MLP neurons of a small language model. Each row is named by its layer, matrix (down: output weights) and neuron, and shows model dimensions 277-372. Each number is 500 + 25 x the weight over its row's rms, rounded and kept within 0 to 999. Numbers have three digits each.
A block is one neuron, or neurons of one layer that tend to fire together. Before each block is what it responds to, as a language model described it from the Wikipedia text at the highest values.

Responds to: Preposition "from" in ranges. The word "from" opening a range, origin or change (from 1898 to, changed its name from, ranging from), plus minor cases like "New" in New York.
L2.down44:474517492483434533468475509475547488515457535530462468519506526477524510523504512529511458511525530507455468516515548498496462453541476511486548499474485485470481489515497555517499477511486530529531508436516521487479492520484511520457475498526507474481514469465505489514508489491483483452
L2.down118:485528526486518527511536529490517508496512515506517510497510478513525483508496507490524491504545461508487484517470504501493521473492477487504478496509517463498439545445476476517533510492474515468471501529489493495524500542523477498487510512486514482466440510508494490464512527483517526508
L2.down516:522492533507513465516530501430524526460514460498478545516527493501511485479480518520538464522519474558551486522506481565475487479501519530499491507509476503495512520499520534512497461457532494491471491474472504467526519480522531486509511500499467522486505536481519468510464547442512492490
L2.down611:507495476495491519443488465504534515507500510487509479521503485488494495476485524526468534494520561493507499496480490462492443470494532507523500494455510532522453504508511555497510502481479472502455508499546511463500513475513492496489535523512501493537470509496508486495442518511522490484
L2.down916:492504468469519523468485548495528478497499489517478499474554508546502519474474498519495521530515534518511517506483466514473474488547510464494516495468539490463492554471524521488505509458490516509456482502489514455512479557509505503470502492523479510493537525506502469483490490500519497470
L2.down1173:489480501524510498489504522458452497488492515477450474495493527525537533514514518552490523487505553518482485493516522517511473473454527545486477535484474519511494470544505513487530474486518506526494517502473482510501523534511494478511507540496532528471507468517491499509485509482496519462
L2.down1201:469500486527475509468496503542515514490512541525488476465419462564513532480467528449452491526431534524519474475520487501480498497525497529526513503468520514493535472502530487499516469549485507527515467541516500473501531524472504524518495477470499515483504504466482515522485523534532481492
L2.down1547:511563501527520519502517489492502495492503498470492495494551466519501492555501516502471486543490509475536471502471533468465500489485522485543455484493485459532456478506540497501498497499494466501537493520437532483498495501526517483519450504519467494481495504532488503534425474505515508471

Responds to: Table cell starts. Tokens opening a new cell in Wikipedia tables and lists, mostly the space before a number after a pipe or semicolon, as in | 5 |, | 1. |, or ; 5;.
L5.down82:480468504527505463482491489503495465512469497487486482523485504490489500503474508478486460495512481508499526485452478536532509489507504528477452477494516521494508480473459469508521516522497510486484490477472504477539529517485536519473470540512520475489496546498506495479509502511514538518
L5.down334:503475530495498483512488470545502496482508467518470534457468519551506485496457533521494511494500494474509469516520471485465500459463494498527441533549521474521513509476492494486533513467506514465487476468438574525498465504484500460508498526450478445498494508480491439468493505490508485484
L5.down786:496487499444527531477506474523519498492517524491512494498493443498508485490482453545432494518485492537547480510486554449501499464469481502484496512525529496515452511469507477519486500491498478469487524497493464546489497468494518548504529473497549527514507498545484473509488533458518525498
L5.down1164:473514504486513483534527492531506493504506498500549489533526468474471487510510496515535489492471506489517479460464481489497511533523486521493485493516445490463472532490498471514436529480496471498538520477500469494507502498483472519498521497467479475552477546509473536515451435552486473502

Responds to: Charts and reception ratings. Cells, separators and numbers in music chart, certification and review-score tables, plus phrases in critical-reception prose, e.g. "| 33 |", "Star", "2× Platinum", "rated 3 out of".
L3.down769:483518468537481472478517480487502481510491499503489496542485493511459495523465487498510500475555563487534499467508495517517554481518517499526500509473503457461457467491505514525512508476530463532535492480495510508499515489526487481506517535487523532486465507450518523485486498501494466493
L3.down2116:506475496554533523472499507472519496485497487523522478506473540497461533505515532490510535468536528542483498481466508491499474511531522508542515523530509484533529472500497516496487481500524483472518528487510503461509553463473448542511526491466544514492521500492537543523496470456501522478

Responds to: Time-span prepositions. Prepositions and articles that open a time or period phrase, such as since, throughout, during, until, in, and the or of inside one (since 1994, during the war, most of 1989).
L5.down417:526504506508509495472470509444507541495481492486452511513462482475522517512539474509507510521441462464463466520448508503477491481522510491543484491481517490508459491504493506447543445457537481524523506533507518522480463471494457501509477510502471485510514481489516490526571527488516524503
L5.down1073:478498527501515469493501490511501516494501491535503505510474511472508498487522517484501514499526529496469541482492538511445479477510468551498508510505522536478526494520525517465523468510506467525490464479502522536489457494490518563466502452517520520507492504492496436469412543511522518466
L5.down1959:526539436475527489481500518499538492454459497476498524504483509496516438493534508497476516468498491481491507513452464510530497518517491496464521509530546475466497482453484504489513496512473484536506499496492513501475500474443530528438500468508498484516494490530530506499481490518528531505
L5.down2034:552511512499501500538491462469509522473494494523476429474487516533527529532524480447508502506493488458481515483490463515513499519526535488499471473476481511500500531515500466450486506503501502505512506512523518458478468470489465523545492510506465520509561547516511456503460461533537501510

Responds to: Removal "from" and verb completions. Mainly "from" after verbs of removal, withdrawal or prevention (removed from, withdrew from); also verbs after to/was (begin, allowed).
L2.down270:494453487510482523545485504463470570520515545494496500513504451515516527483575458486483536529489456496505516524531485535477514495486512497467509483495472506501503512463534541535469472507481531541489518489517456516463508506523506451534509483503540459498473539513513488525503513502539541480
L2.down446:489462510544508484514539493510511510508495499478468486519573482524500504526522519481507459481496468490525499515507518502507506477526502535540505502486495476527538501500466491514503481481489454495504509484505442486514474476490460492550498535473517554545493491474503494482480530490505513504
L2.down781:537504454480556505475512502490490488470506507465495498476481524516519496478495502524480570534502529530484494482498439506533509477498459517516499528526510478574502481554466493505510450538454507479501486550509511520542494544524547528487526445527552500465492470494521500494465530457525496494
L2.down1012:521536498523472528502507482524519499496437476533479514508521494533537506480482525528493473470490523524497500487487449540512515519490499511526486531521489494538465515505438490530488495487526486458544504542492483487507504471524501500528511460494525468476506461496530508481511502514497480473
L2.down1060:525494485499507521498463537506530466494483456486536545488514504472493500503496474523505493519501513514516483523467512514481495484467504492525569497506481492484512475540519518532513499492523516546483446510515480569522547478468521557529506485450525509487544526458510558503508492516458534482
L2.down1410:506514487485496489505450484508452494504474526524524522522501528479468477519490510476504439489449502541487510508477487510512566466489491518483490515572496536530543513471517485474453491494487527532560504476541511493546517497466562496515491506515496514525522478489508510549525523519481533508
L2.down1731:522527515491527523503495483496487552469511485516470519483439482509477511514524485451501499476451459530515494493459511530482492447522497514490513506547436489492504484534485458519474474483476543465506472510483518495535477467504500527499527490499518516441495516492447488527493523501544484508
L2.down2356:535481550521453517491498493521492492527525491486527520516497510544481491554512461504518473504464487489534516481470452517506550477473464555518516490508501530465513481519541452539498506494507504480524525502488479513503476463523479468494476485509454472517513490540489467490554489546505512470

Responds to: Noun-phrase modifiers before head. Adjectives, determiners and word-final suffixes inside a noun phrase before its noun, e.g. unbeaten, fearless, untrustworthy, typical, and "the" before first.
L5.down14:462511531517531509521462532535533524464491498490513548471479487498507466489500488548506475475496487475549538518493459570495480491444527489466500499508500502510455514510512482526489536509502521479492566510513459504484526484494512480511494524480437489448517473521511504514496502502507492473
L5.down1525:502500499513494496537489487487562503433477491479510503537537476495491495488453523494510484483510500484460482527517508492490479510481518468545528470526497499490519520522503526440516532515472487524500499484485508515501549506475507468505477476533501511509512529499555511484524478498491494475
L5.down2251:548540493506511520528528512540542510501469475437490523478483511484496515528557516503527469454490488475497509481516474495494536520515514473495540502550532479480498508512538502492524510498523494494511499464500518523462521503438487502518484479485484543505516514540492499471486499504540469568
L5.down2550:433523514518498474468536493471499504453499481500470561511535519459512500489520494485529470506517516483567502485491524518447510502499501502498521511477521536561469470534533520455518505481496504471485537528493502502524543490539493525513485508478538489452469526509522537496516471520524499492

Responds to: Verb after clause subject. Finite verbs and auxiliaries right after a clause's subject noun or pronoun, such as "The side was", "The government is", "parties would"; also sentence-initial subject pronouns like I and He.
L3.down1352:532525482488529482517498535492502462513476508554511473496492530479477526509477518533519514496520492456477531477501467528511552515479487506499480497535517496508476486477548509527538476519502491487540505537490531516480522482456532484502523505516553534537539473501529538504499459484480529545
L3.down2108:522497536520513511551502468470482525494450523519426481482497498517533473509509477505514516456531526504504549452502500468532494500554523519459461541519498529469459528499452479496489545495484484479526504464509490549500485519511526477533501495493507487538508441479526502471500467466505524509

Responds to: Year first three digits. The first three-digit piece of a four-digit year, mostly after a month or day in dates, such as 201 in 2014, 194 in 1945, 192 in 1920.
L2.down176:530517564531491480528515451493525468499486516462510536562499528455492552459518491517501520467475516533500544488495458505511527480482461498491522483529486501525570520435541511533471498487479484510459455539490514509494478527484514554482515468464513507503488512478479526536508446522475520499
L2.down514:523503517511494464485530508542508520524529472516474529503514504485503482511516488495495500530517542477449485518486480514503481486486499459528486500499496445520543534521558523513470484528507512491478518528452508482506522502479484500490494525517505541472498504497482503485513476502499522519
L2.down527:519495502440456524503491539535486482479502546504517510537529505490478517499506484535417480508500472517504516508503539512523526547489488515497485475501531452525510533481492501506475560497477487461495473440498486506512509493508510476498495496565556485504462518457478536493578503464487533534
L2.down1076:501521512472555486507518503493461518486464464519541493518500460501472491510487501521471489554463480421473539535493528493482497537483450525538509520508512516525491466487522500550524521536451496502485486519500475489479536524490489495471461494524521499516513487464500516468514494484545501504
L2.down1262:520533539504472482507482545483464497488499445465508488516482478533491499523504482530481472544512536490495495517517522515508497515495537508532500501518544429517500542512523525484455504512490476515497489482435515495520537513481489521453530459517491470503472492482525519520549506472537527481
L2.down1437:531513528518505502497469542530492538522499479522541464496482527539493487493510479516494486524518523524513478496502495524492514502464568477498505542517535520516523548533515492524513491550473509510474514530485468528534431520457498516465492477535517534529470459452489467497465481519496489520
L2.down1511:539527461511525522519501537507489512485442534487494493484498510512467511483508423492449497534507482518543520459540532555530526493544497495481503495518506505496496506451544508512441521522470499522504500485485499530479473520493522508470509470516519494504436530537480500554522478515500532497
L2.down1671:523522510546520522513524502495553484513497491505463483508509506510513492466512504482471500509498498516542543509493537436496474505508508520490492518434507507499519522480483487514510498489495448504523564510485530541518501493490503489514518473490510508494502519540484497495529469500543519558

Responds to: Final table cell. Space or first digit of the last cell in a Wikipedia table row (totals, annual values, last percentage), plus a few "a"/"its" after "as"/"and".
L3.down313:486532500484504486494515486500445498539495540490487487470519449514467504469485526513459508466502514505477495487475515542543498470481543428527525488520488481467531527494443459553576479500481470548528495518530494479472472507476493508523477535502551497498525468495445490496509531503549490487
L3.down472:469552516525488506508536482490498495520524467521488495522483487483568481464477486521450475476513478518487461463472522523548456472506469475501515504499467520468492494538496484539514481489469469576518581563484502500478486535484455512477486485535514451469521485454473493482523498494556478508

Responds to: Temporal relation words. Adverbs and adjectives placing something in time relative to the narrative, often after "the", such as later, former, early, modern, future, present, now.
L2.down182:520519503518466509510502529474481498510457541518497488502489460504476489520507499516531508523476479484496510448485543498510468497472528548522496465466535476536491523505453495519482531528480521471502510501536472524470473469520518497530468527523505492531498552505518504479505528539499487424
L2.down312:519502490515511470506527502468482531475487508504537517539501503570508511474474489493487474525490462504493520525512462495503542487525517531478529503507492461533495524526468555441457495491483521510483541488535502482496480497489515496516534512502524465486461492504502539484503495530508432484
L2.down1057:493489504474518529465521490536499506496510492481538495561526483470509506546504498482505468537502496475464530478481488523458553506471491489500526460500523498506527522511521512495510501517523516464517431476499490451527518511495514482452524515531476480551507506519517477493486506500456497492
L2.down1265:470473509509463477534476521481519509533509499485494487487451468502524502492537486501467529488506497486529469476529504479510487484539476507525486520476486512516504485457519512500529493494514463484540468476537523524517443478494568488490508506534520513507505495530561472544494537508488528458
L2.down1588:509527519481457492511492523515514477481513526502507485464518497503503478489498501498488507508486529521499491506503463497527494496540514522563508530556487526518505501515481511496494520469487537487471514526463457460535473501511528526499462529461522484463483528477462524505472475532460521498
L2.down2110:449462504488519523528449516495489506467498501527494505519488483506468538452521475499453512540493498491489517491534507465516487481470521546477476555507499471491538492477514491463536557548506473502507513521533499477553533480512506522477539497462491478487455498510501510549507488491498521448
L2.down2375:462462464517534460506501482521515492514522505474506485517484492460539491509518493549465475499473491451534528483522479539474506525567518521490490487487465502493480493495473509543540522489509461538495546487498480471476518546483507500480521499493524543458515522501474531504494478495495483502
L2.down2546:459514498493487474511492529489481527498475477479487454523508480435444481446485488540515471479487507534490522519480503520495517503542486458548466500482465448520499497510525537509507437516473521493483519509535512491501505552441449498492480530536544493490538521516496479534510467482519467478

Responds to: Continuations after ranks and dates. Connectives and punctuation right after a chart position, year, time or ranking in media and sports bios, as in "No. 6 on", "1969 and", "second week".
L2.down25:507532503501482459512515466502528461537452562516494415512521489488533498509547479482544489468529485464538525519472502509515514485508534489508558499455485481530429488486515459493486448442500515513501511496504505521506539489498522487526529544492511497521494455485540515479483520505505496509
L2.down962:525531467514533476494515503504487530524470484512581524510502498557509553480484489510503500512505512527517477475497479497483509488504507482538520508470494448483540449505460498453530512478498526478524524460483493480527504487461509520500520518516520492516428481499504516504523526512493525516
L2.down996:500496518472490512542461477512463480496496516533532501517484466538530546524449465518479458492496529510459497467492480450464499483501473430508556461504464527538481508533503486523498495517519523511509470488517488460507482479496505523517539524497542540540536501505475496500511475511525527502
L2.down1264:510489496510478547519456456501523474522495452506505521521512492506501487529491504499498494507499460531523491474470523480483489531471481450515500481475484499489475419511513462503503502513503506497494465480524503491490521487525477512541491482493523428507532478508524485470466514528471505523
L2.down1402:446523496486473520500541476507499471523483502490553467519547510492479499452478457475476492489540487504490489539507477489482525504463509533475485535521505498505521513512484503517522492531481475516546511489542533480467516497534499489474507496493584510467489481506494545496488510547474494511
L2.down1496:489483521546476542519501519494499453495487499513542514541486494494501498510555526560527467512521491529497482520508504502507480458466437487524509532529477486480524480518505535525508467517506493493488473517480469497503492469488510498496513517515502541511484522489502473474505529508553467535
L2.down1790:484552508476526499504555471481518493546518568495526525497507525470534502479475536477546466454488518485557496527481541502479480455534527542532475475486505455483498495499490456489500485491516535522532555500466527482488514490509513526533524524477519528502509479504465458500498527492477508517
L2.down2366:500486505495480524468498484469550501527513484493511448529495527500477497504500507546484509484546525507532526468529520499491503498501478483541488500501527513524484492498464468514507494533522490459530531521516501496444483514500534523532507506501514517482525513449536536532506447502520506476

Responds to: Release dates and chart data. Tokens in music or media release text and tables that come just before a date or number: year prefixes (192, 200), table pipes, and released/debuted at the.
L5.down373:507532501519446508511524467463506492448504480464453507500471474448494483480492470526593561505511510506498502499516507481505492488493459557493492518535478504509481479514463504502479454513538466474530537486454487508489493485527530515457549493491539513524475480503443520523491516434481513515
L5.down383:466508512522496488491510492468476521513484492490469492514508494551503478472493499536503524480463503510479511507516518477467473472509556482539459506470492463459493506478529513492492496489483498509482476505473518501497458496501527447502521509521515489555506513490470493504505446505506486520
L5.down572:452516533512485483473533483511481524516525476498499478530477543533510471486510537504481507511484474503495492502542549568525508531536518501430543508503487516452532511513497502501486462540516504530533510500521536535482494499498494474513504458516474420511517519492477523459501484486511488537
L5.down616:484520481483493530488496510520485516471457443505493512544428510517513488459504507536466503506514516492506485474528485509538530468501523497498468508475478529477487466452513488507490520488537521533467477529513515468523472504535531473475473523482520475527496485476496513512448495541454434514

Responds to: Final table column cells. Cells in the last or next-to-last column of pipe-delimited wiki tables, such as totals, percentages, Year, Qualification, Report, and the separators just before the row ends.
L2.down138:494507556477519533516584478548494503482452505551510491500501528449474480522517547513494528483548515503455520480482485470452494467467514496476463468497514495543530496508504472476509471505525493521547494506530556492496477496479552503503492502533487520531497530495506511502473503545515509502
L2.down672:504501452480533544500515512540524493497525469531543445472465503496468523532502499502503499515528452526499512476482510469533510507512544518480505497480509447490494496505544472490540534540487504472480531515495516513511508501503545516471518517515488510498480522506511512486484496495562510481
L2.down934:487480503471517502489521484522561492526504532498518444509482518449461526518501531488490496499555513502488454515506489514484526487480478538518483488503487476522488511517461506536490532503470518536463518510489485480462510503468543522465485508523502458443511518512518516516489523509505520492
L2.down1114:478488516478473475486532509528525486494538478516530505531484520507454498469525502500504542518517464514438515496471472502493489495483533519497506495487507496480510475491456485496537514473486486525468492498533476495474475468461496511491505481528482480444495534470516514522492521467496530505
L2.down1141:468504504514480499514515508526476472490499502526508464497480474534499550460519514520523465504538515523436522529474485471487491478494491514528455487484446511489517522496509448468505457483488479517475495503467532481502504538518567481508514500489489450504484560503522486506496483493518494540
L2.down1185:434509479506544476486542469555533497513519508525523446472500536513491497483514484494544504499511483508446479454516496532490507528465507507517510549476501499512520514474529543518519483500435490502518509513523495483484533524507561540500472505503562462460524510481536544508503526495481481486
L2.down1584:463517521511522486468509466555516504476542492520506466483516531517455483553562498492459491509495494522480494512477494457510512518487484511487506495514485491482451511473508485504513486486504481487509528528532500462481496471508516502465495469530508505432522518505477514513467507545530518470
L2.down1759:527479519476507485505520498502523487521497516498493458494505517531489524518531520480546494513535486483464495499484490466484527508506507509531499496486468431485500489517484502502537515506472495489471533467473488517490490506508540518494530486478483497449523524507520501554512472489503524488

Responds to: Late-clause pronouns, table pipes. Pipe separators near the end of long numeric table rows, and pronouns or nouns late in long clauses, e.g. "the troops he commanded", "provided they respect", "adult audiences".
L2.down344:513475467475487526465558492485564505490501477505498508487491512507503495536489500482467484513461502509499459500489506475537494481505460486505539494526470467530524510498519503481485495452505486525515487537496489465514497527439536491487482511479526494481488488498518501530532501537478476521
L2.down614:499491505525447491495489533521479519470476500494486519500469467505487466449541460490464514506457487522494476508496485476519478470495544482510495489499528508558523475510476522476470535509513488489497466497507504481513525516480522527466513528482505488509544558497473527485512470501502476521
L2.down1172:517456484506485565488525472494491481511518491480503539539503515504496523500520515504540483528455463454508518493514483533488510465532466495483531492481494473519491494522516520485496513472510484457512523516473534513498465518494507499467498465488478505513472502504511462508529486514493527487
L2.down1252:446472462478571522475509533522506499481518502481505466514472441533512537470497537510512451470487522480452454480505500509459524531525502480516466474483482473474509564465535487506564548497475480486534532509470504472478501510516508518487500512488551476515527510543509549518518471542467478487
L2.down1319:521448537488481488544528539519526492502502501468524546480488524497515509510444447453509517504483477503541472471457520485476472504495509469514482534549500554477477536522454539521468497489466509479495482451526506496496511514509517516440498494491499511477541503502506514512485509491495500532
L2.down1320:525430498503476523502517468492507482490480567510528518500467515465488516473516485501478504491476492491494471520480543515462492520501531489479517519458489474473494500518483465472491516467482516478507507491479542482494485544478538559499476498488533488490513542495502462505515475514499492497
L2.down2120:541459489554490533503483516508481512507496523457503509497430494482511522500527473515477474521475526481499488483511472514484473458491504498460507508493500466516509501512469521470457479479523467484502530514512516508479528551514525514507506458487513505507478524496506520477513447497512529508
L2.down2135:505540518506485517494512539483463502497458491513497529513498509538529445430515469536491508490517526536483494509499465559539439446465490477504514451527489503511478513479450458523500520525473515499486471502489479510468492495465518460499456512534515513453521524480486564550491504465503506491

Responds to: Technical phrase completions. Content words or word-final pieces that complete predictable technical noun phrases in science and technology text (gene expression, flash memory, inverse scattering), plus LaTeX delimiters and closing symbols in math formulas.
L2.down404:518528506494527505525461493456552518506504520530500551483517557475452490546505475476468491509536534531501475478487501536523516516504538515480496518534500516546496513466487526502484507492493531487469484457492482453488492495496517513527497526533468519449494531505499529547549504483480477490
L2.down429:493470493484508484505535451504487531479519519489534501494499546491520476538512510477476544497501516520529468483511462515508508519507538528484526496505488476554464500483528485479499503473521460500549520504473500537458527501534478527488516497491478456456494494495438501541525468512484476483
L2.down539:445468488510499459501478511463522538472522517501512509492470485476524508550495482494472475472515549481534557488456469505496478508461467462521581486474479493493481517462491526522535532472454479483517523480511515557510500505484500532517505485494485492499512460492516489507515484568474519487
L2.down656:512514551482477509477503457529491507471524521452470477498480517510504489515533500542487491489513539518562516479479512516508464509481505472496522493495496501532487491496480509512494531477517459493508547516526571511520471492516497481439510527483466488466528484515532518496468500523506503503
L2.down900:517481509517513492512497495546491514499465512569450531557503505479468516492432487520543475491504501518523512527514493551516486513498513502492514495483497514476480531545462481486472487456508474491501504522476496519504519532479504520499506492474520488465478505459499503483465480519488500516
L2.down1196:511500468519516514496493502510470489509537471459472487553529522506513501508491514449498486500518510508558519479491455516503520489485491475489526548481460474542493432514498515541524495508531489453483507512480526527498513480534504494495509532505537483473510470476507441503527498504546503509
L2.down1591:525507476516488508508460503524578459480463518539507489522517511487467546528490510463521481526534535516529534513500507503515499485521509491478522462533441479518479514513506468512520496514501529505521545504511501496491487467478524483488518535469510502483485469517514470507489522517516473495
L2.down2119:516491503491466521502479445515531485492498482560524504517509467519492518518478495524469527504508485476496498444478504480467514465525502531511521551469444500502497490484451483490495480493473509532541510500539490477498492518477540521442489471494497488484511482490530511520499434510496489557

Responds to: Passive past participles. Past participles in passive or reduced-relative clauses after is/was/were or a comma, e.g. held, released, located, directed by; also "from" in "from the album".
L3.down1406:502494520460499516539494478480501490568496523516505465528488456481506536487500487503479518517516528512488474502529523470506485504511515513527520528506461466491489499510476527473525496469514452513514506507500527476532476524482482528482509507521473486534533518505438512498479556482509519513
L3.down2153:506519526469544550527498481483488531457518531578470469507481508495496535539522466457465497474469526479478528498533473458498453481516516486521503542518482470480486531469529462496469498524520482487503501484519542487462499475551532524493522502504528498507489466483503506543519468526508486512

Responds to: Verb after relative/subject. The finite verb (often was, is, were, had, can) right after a relative pronoun or clause subject, as in which was, who had, that can.
L2.down88:544482505473508505449461450481494504465510518486547521522527565499486484504454509464534479473480451502455491517500492514487537517451472528510501549541527520512532505502532510486452482517521500463498538497514537474506475473513487511549485494498493522494541491456495466500502523499500501492
L2.down751:497497540484474476509508489524469484465501515490436503474516575514491476478468501527524494501542508495523500462524487482478511518479500512498517525545536521510532477512541476481458501487512542473464508504510486527497441488530511553487449529524438514491540497513520455499478478496463462506
L2.down994:490519469534487481480521467524528493544506493508468504506497525534489485460480483517511481508434474514496531513548549488488513511499539513504499534463458546530496479513489519551493516516486484496466525511476474513539489492486500468534499493504479527513457482473475513490457533501482477530
L2.down1576:462532505500524526467540504489491488540535489500518461530497490523508519496493530512518470481533512517528475543513506507497465480487519493535480505468492512473514491488484506526541481552501489471468535475486532508553507546502529496463518530509503506460479517472466527504500515515505496495
L2.down1681:496480498517445469476494499475508488520506511479509520454526542477501486536467488481558468457535531504501482523505482508495556509483465471529523515474494508499560494548513491547445499524517528499515541502486510474508511493522513519505497495464490539482507462463493505501507459481467496523
L2.down1778:511505490486478494485482479467479495576521466516462567489526531496515500532496527483516485499531495480522511530537484497503515526511538503514525522477530530478514462518497486519496502500497498504523533520520529498500513488510508464510436491501453506511505468492518475473484473527494490490
L2.down1925:585481479461477506496492483457466485493524466533467499480534519519481507535523471492514483467513562512505492482516536477524502523489512496454502549476567516451534501554503508471459492483530474490457505493513566481481508475503445545502465480460472508519503504472476482539520517522522512502
L2.down2236:503515434521503493530484479513505505545498528478521492495514486495531508483532534472497494522536497548505513499485492491496525482482517492503488495459513489484471499476551524546504479527499509501479466553493478497511538500489522479570525495504483551502436535506474504481487514502477492527

Responds to: Year-prefix digits. The first three digits of a four-digit year (e.g. 190, 197, 200, 202) in dates, citations and parentheses, before the final digit.
L5.down762:491513551500513497524519523501550504507522477467484494500502548515552507499479468491463493523525502509481500477469532479509518517497458484473470524484526471503566535438513472514516500491478472518485515503511531493443486500506497473519474500486496514474481513486516496480516479464520540472
L5.down931:478501498510507516516486496523528540458484484501524504556497541525504475484488523512479438484456509559448476537525537494509508511523489472534532559472508555565466461471530512508490512494482540489541499496524495516522533509488527509481472485523465503432505527501511500467502494511508481461
L5.down1586:465536535491523472515548529488500454492490509519516525516504509525517447495505458488455489496477490532498550469496531497500508502516504521454527505486484482508480478499499531494513492515455496517493504508503468515508466506537507490511487516534531418483542468497504451501477468503498524485
L5.down2370:516499503480480478508488527500530500449448516478524521520507539514500478487528488524509475531464504527507550541522500517486470472526513473534468491483488503466479510509492538525507478531484473473503504465500453522495523494468464486519522504471467490491480503487487504493529514510512531518

Responds to: Clause-final object nouns. The last word of a noun phrase or pronoun closing a clause, just before a period or comma, e.g. the incident, by him, each other.
L5.down5:523478488479506522525524499477471508524495486549468483499475562507507472513496525528502511511456505531472493471479494458514527502480504463444495499545522479459544487474523503504451498482473498482529438472477534487451481546553525555505518477495522495503480486478481514539527513548515503502
L5.down103:463480493483475528537564511500536500536511509488516475529473508502488500446493525472461501511496527503470501548478500471512518494491536511501487529515472461531485495523502526467522466497478512511532480494512529475514500495538495497420530527506534461507501516447509475462474501467496511523
L5.down1534:474499493478535468506544531495478497400533491500487477513498480504526477488481510501519485469515532466506510512455524495481489453533472450506477440479477511488488510514512490474496485456484464472519488542472525477487461499517509522500524491520474476446506532516506500523507491456558516464
L5.down2223:489546477468454474511512452514504421519488508491530479465538508512527486552505514496548487457496519481501529483489526469475486502528475520520514508488523515492518475510518475501473524547503483525501475484467542501550473479504496517507543470488477494495525513480506509511493478485529507525

Responds to: Time-reference word after preposition. Head words of time or position phrases right after on, in, at or the, chiefly month names before a date (October, June, January) and words like first, summer, end, beginning.
L3.down1117:518484496503452499526476499517449530532502511460452501457505504525465506493498515548484515508501488471505518526514545503540536480503533491512474548493486471490521496496482490497482481516504457488507528492482461438524512503491495511515478520497515513473488496491512490472492483513493470504
L3.down1596:511514450467499498454523484503486500479478475484527473490541486496470518506520519525456498521443508508507520474531457499476507451507491500519453478482480463510504495457466492494494475482519468475462521513506498500531455496509468493500532500514512521492521495502504552460466556505509510484

Responds to: Date number start. The space or first year digits (such as 196, 202) right after a month name, in, or since in dates: July 1872, May 24, in 2005.
L3.down746:463510495493476508547479535501528484492516503470500494499532479521497552490506508483494502473491462511523538486489502513495505511529484483444495549490513506518483513491496519502494473517491530503514521478482518491500533522519494486490473483462516497539501484500460495471502466525502531493
L3.down1815:481532532531486484505522509515495476488486429465489512471537537529528541520469490496495559550483507496531490510487452500489498485530509540487459537494538482547458512491514501510479503532482469507488492486506543493477464542485481496475517508490489512531473489493489564507481511496535503482

Responds to: Aspectual and phase verbs. Main verbs or particles marking the start, continuation or end of an action in narrative prose, like started, continues, ended, burned down.
L5.down226:571454451479480505519530478500496490450477513564509506501540492509541516483519497509509484513482495536492527522527534483517510505504521473533522502482522543488463512510500498494516511551496511525515514452475545547518493525530445513482508483492511516497505524521515497493442502524494507522
L5.down1429:540515497476496506490527522487513531497483462485466481470486523516521546537532520472478550508451483495475493511451439512485505482491535499561525515477521480479510479497509494473485487515480515562499482482501505500493531524501500512491517507481539509472528505512499508521500508479516478524
L5.down2017:538488525545469490470481502539501535495502514499485466499515496447510515475547498505501558501478484521539492517502505492514468475463526476525470492490486515519522467481466485478454479492501506521550457490527480516499520492513506500474510497518540497496477524467506491455460522484484481473
L5.down2523:510517465520525487480449488467480486450454505489511472482553488473483495490488501522483441482464497519524528522463517504490510464475498497493538506491525522514514532479530511473496468498499524491506486509483504500541498499520546507523490490508530526505499502506481515491534517497487494491

Responds to: Infinitive "to" after control words. Infinitival "to" after nouns or verbs of ability, permission or intent (ability to, enable him to, decided to), plus occasional "be" after modals and "Pos." in squad tables.
L3.down551:525542510498500492492453546517588495533468453489501505515507529515470526533513496520519500490477539521534503490500497473468513490510494441507461567481485476548503538514501490486489527433474500499514534471474500501470444482524483473499499510454492507532507520493476490553436500515525467476
L3.down556:544461494511515478484546489531496501518491502478545533542446489516454508519473473523517520469458490497465477531524499530512520496469503483479496467495475533503465503512468563530501529553546477547485490496517524496537472474509503493531522488513486513525509453484503500507446515523519519499

Responds to: Auxiliary after clause subject. Modal or auxiliary verbs and infinitival to right after a subject noun or pronoun, often in reported outcomes, such as that the market would, it was, allowed to.
L5.down225:501522500497496476509428489531532508526458441466522534502501499514479471489507465520501492530513476463501482485511495520485508469445455486499502597520471513522533500514502520542496487490499527471495513517483552478514474501508478477525543504509500505498471492458449524518505512517516515505
L5.down349:591483480512497489507521522543507487528454534552481562507492467486489493492528517482514508458542469492494482530505530489490517478506527486449478506485510524528477527498491502470509509523523455467468510442544529513501479440481480542524496527484511549497496500473525536524558481503529481540
L5.down1647:579500530495490486486499506499473482482416494488538546518492515536537473543468519498504501524506471461519495514543522488501500454490538532501487475513518503502474523485532486517490513516454494517514504510505491491485538505498504500480471499494487517488542516466504540512521520487488509519
L5.down2176:523468479471486493509475504523503514506471489453509555531469496481515524504491499507512493510490489521505538463480500496484505453437541513503468527478516533504520527479496515523497531521503508478503488485512519523502520487493522517527475481521485557542467518465516485460514526504491523520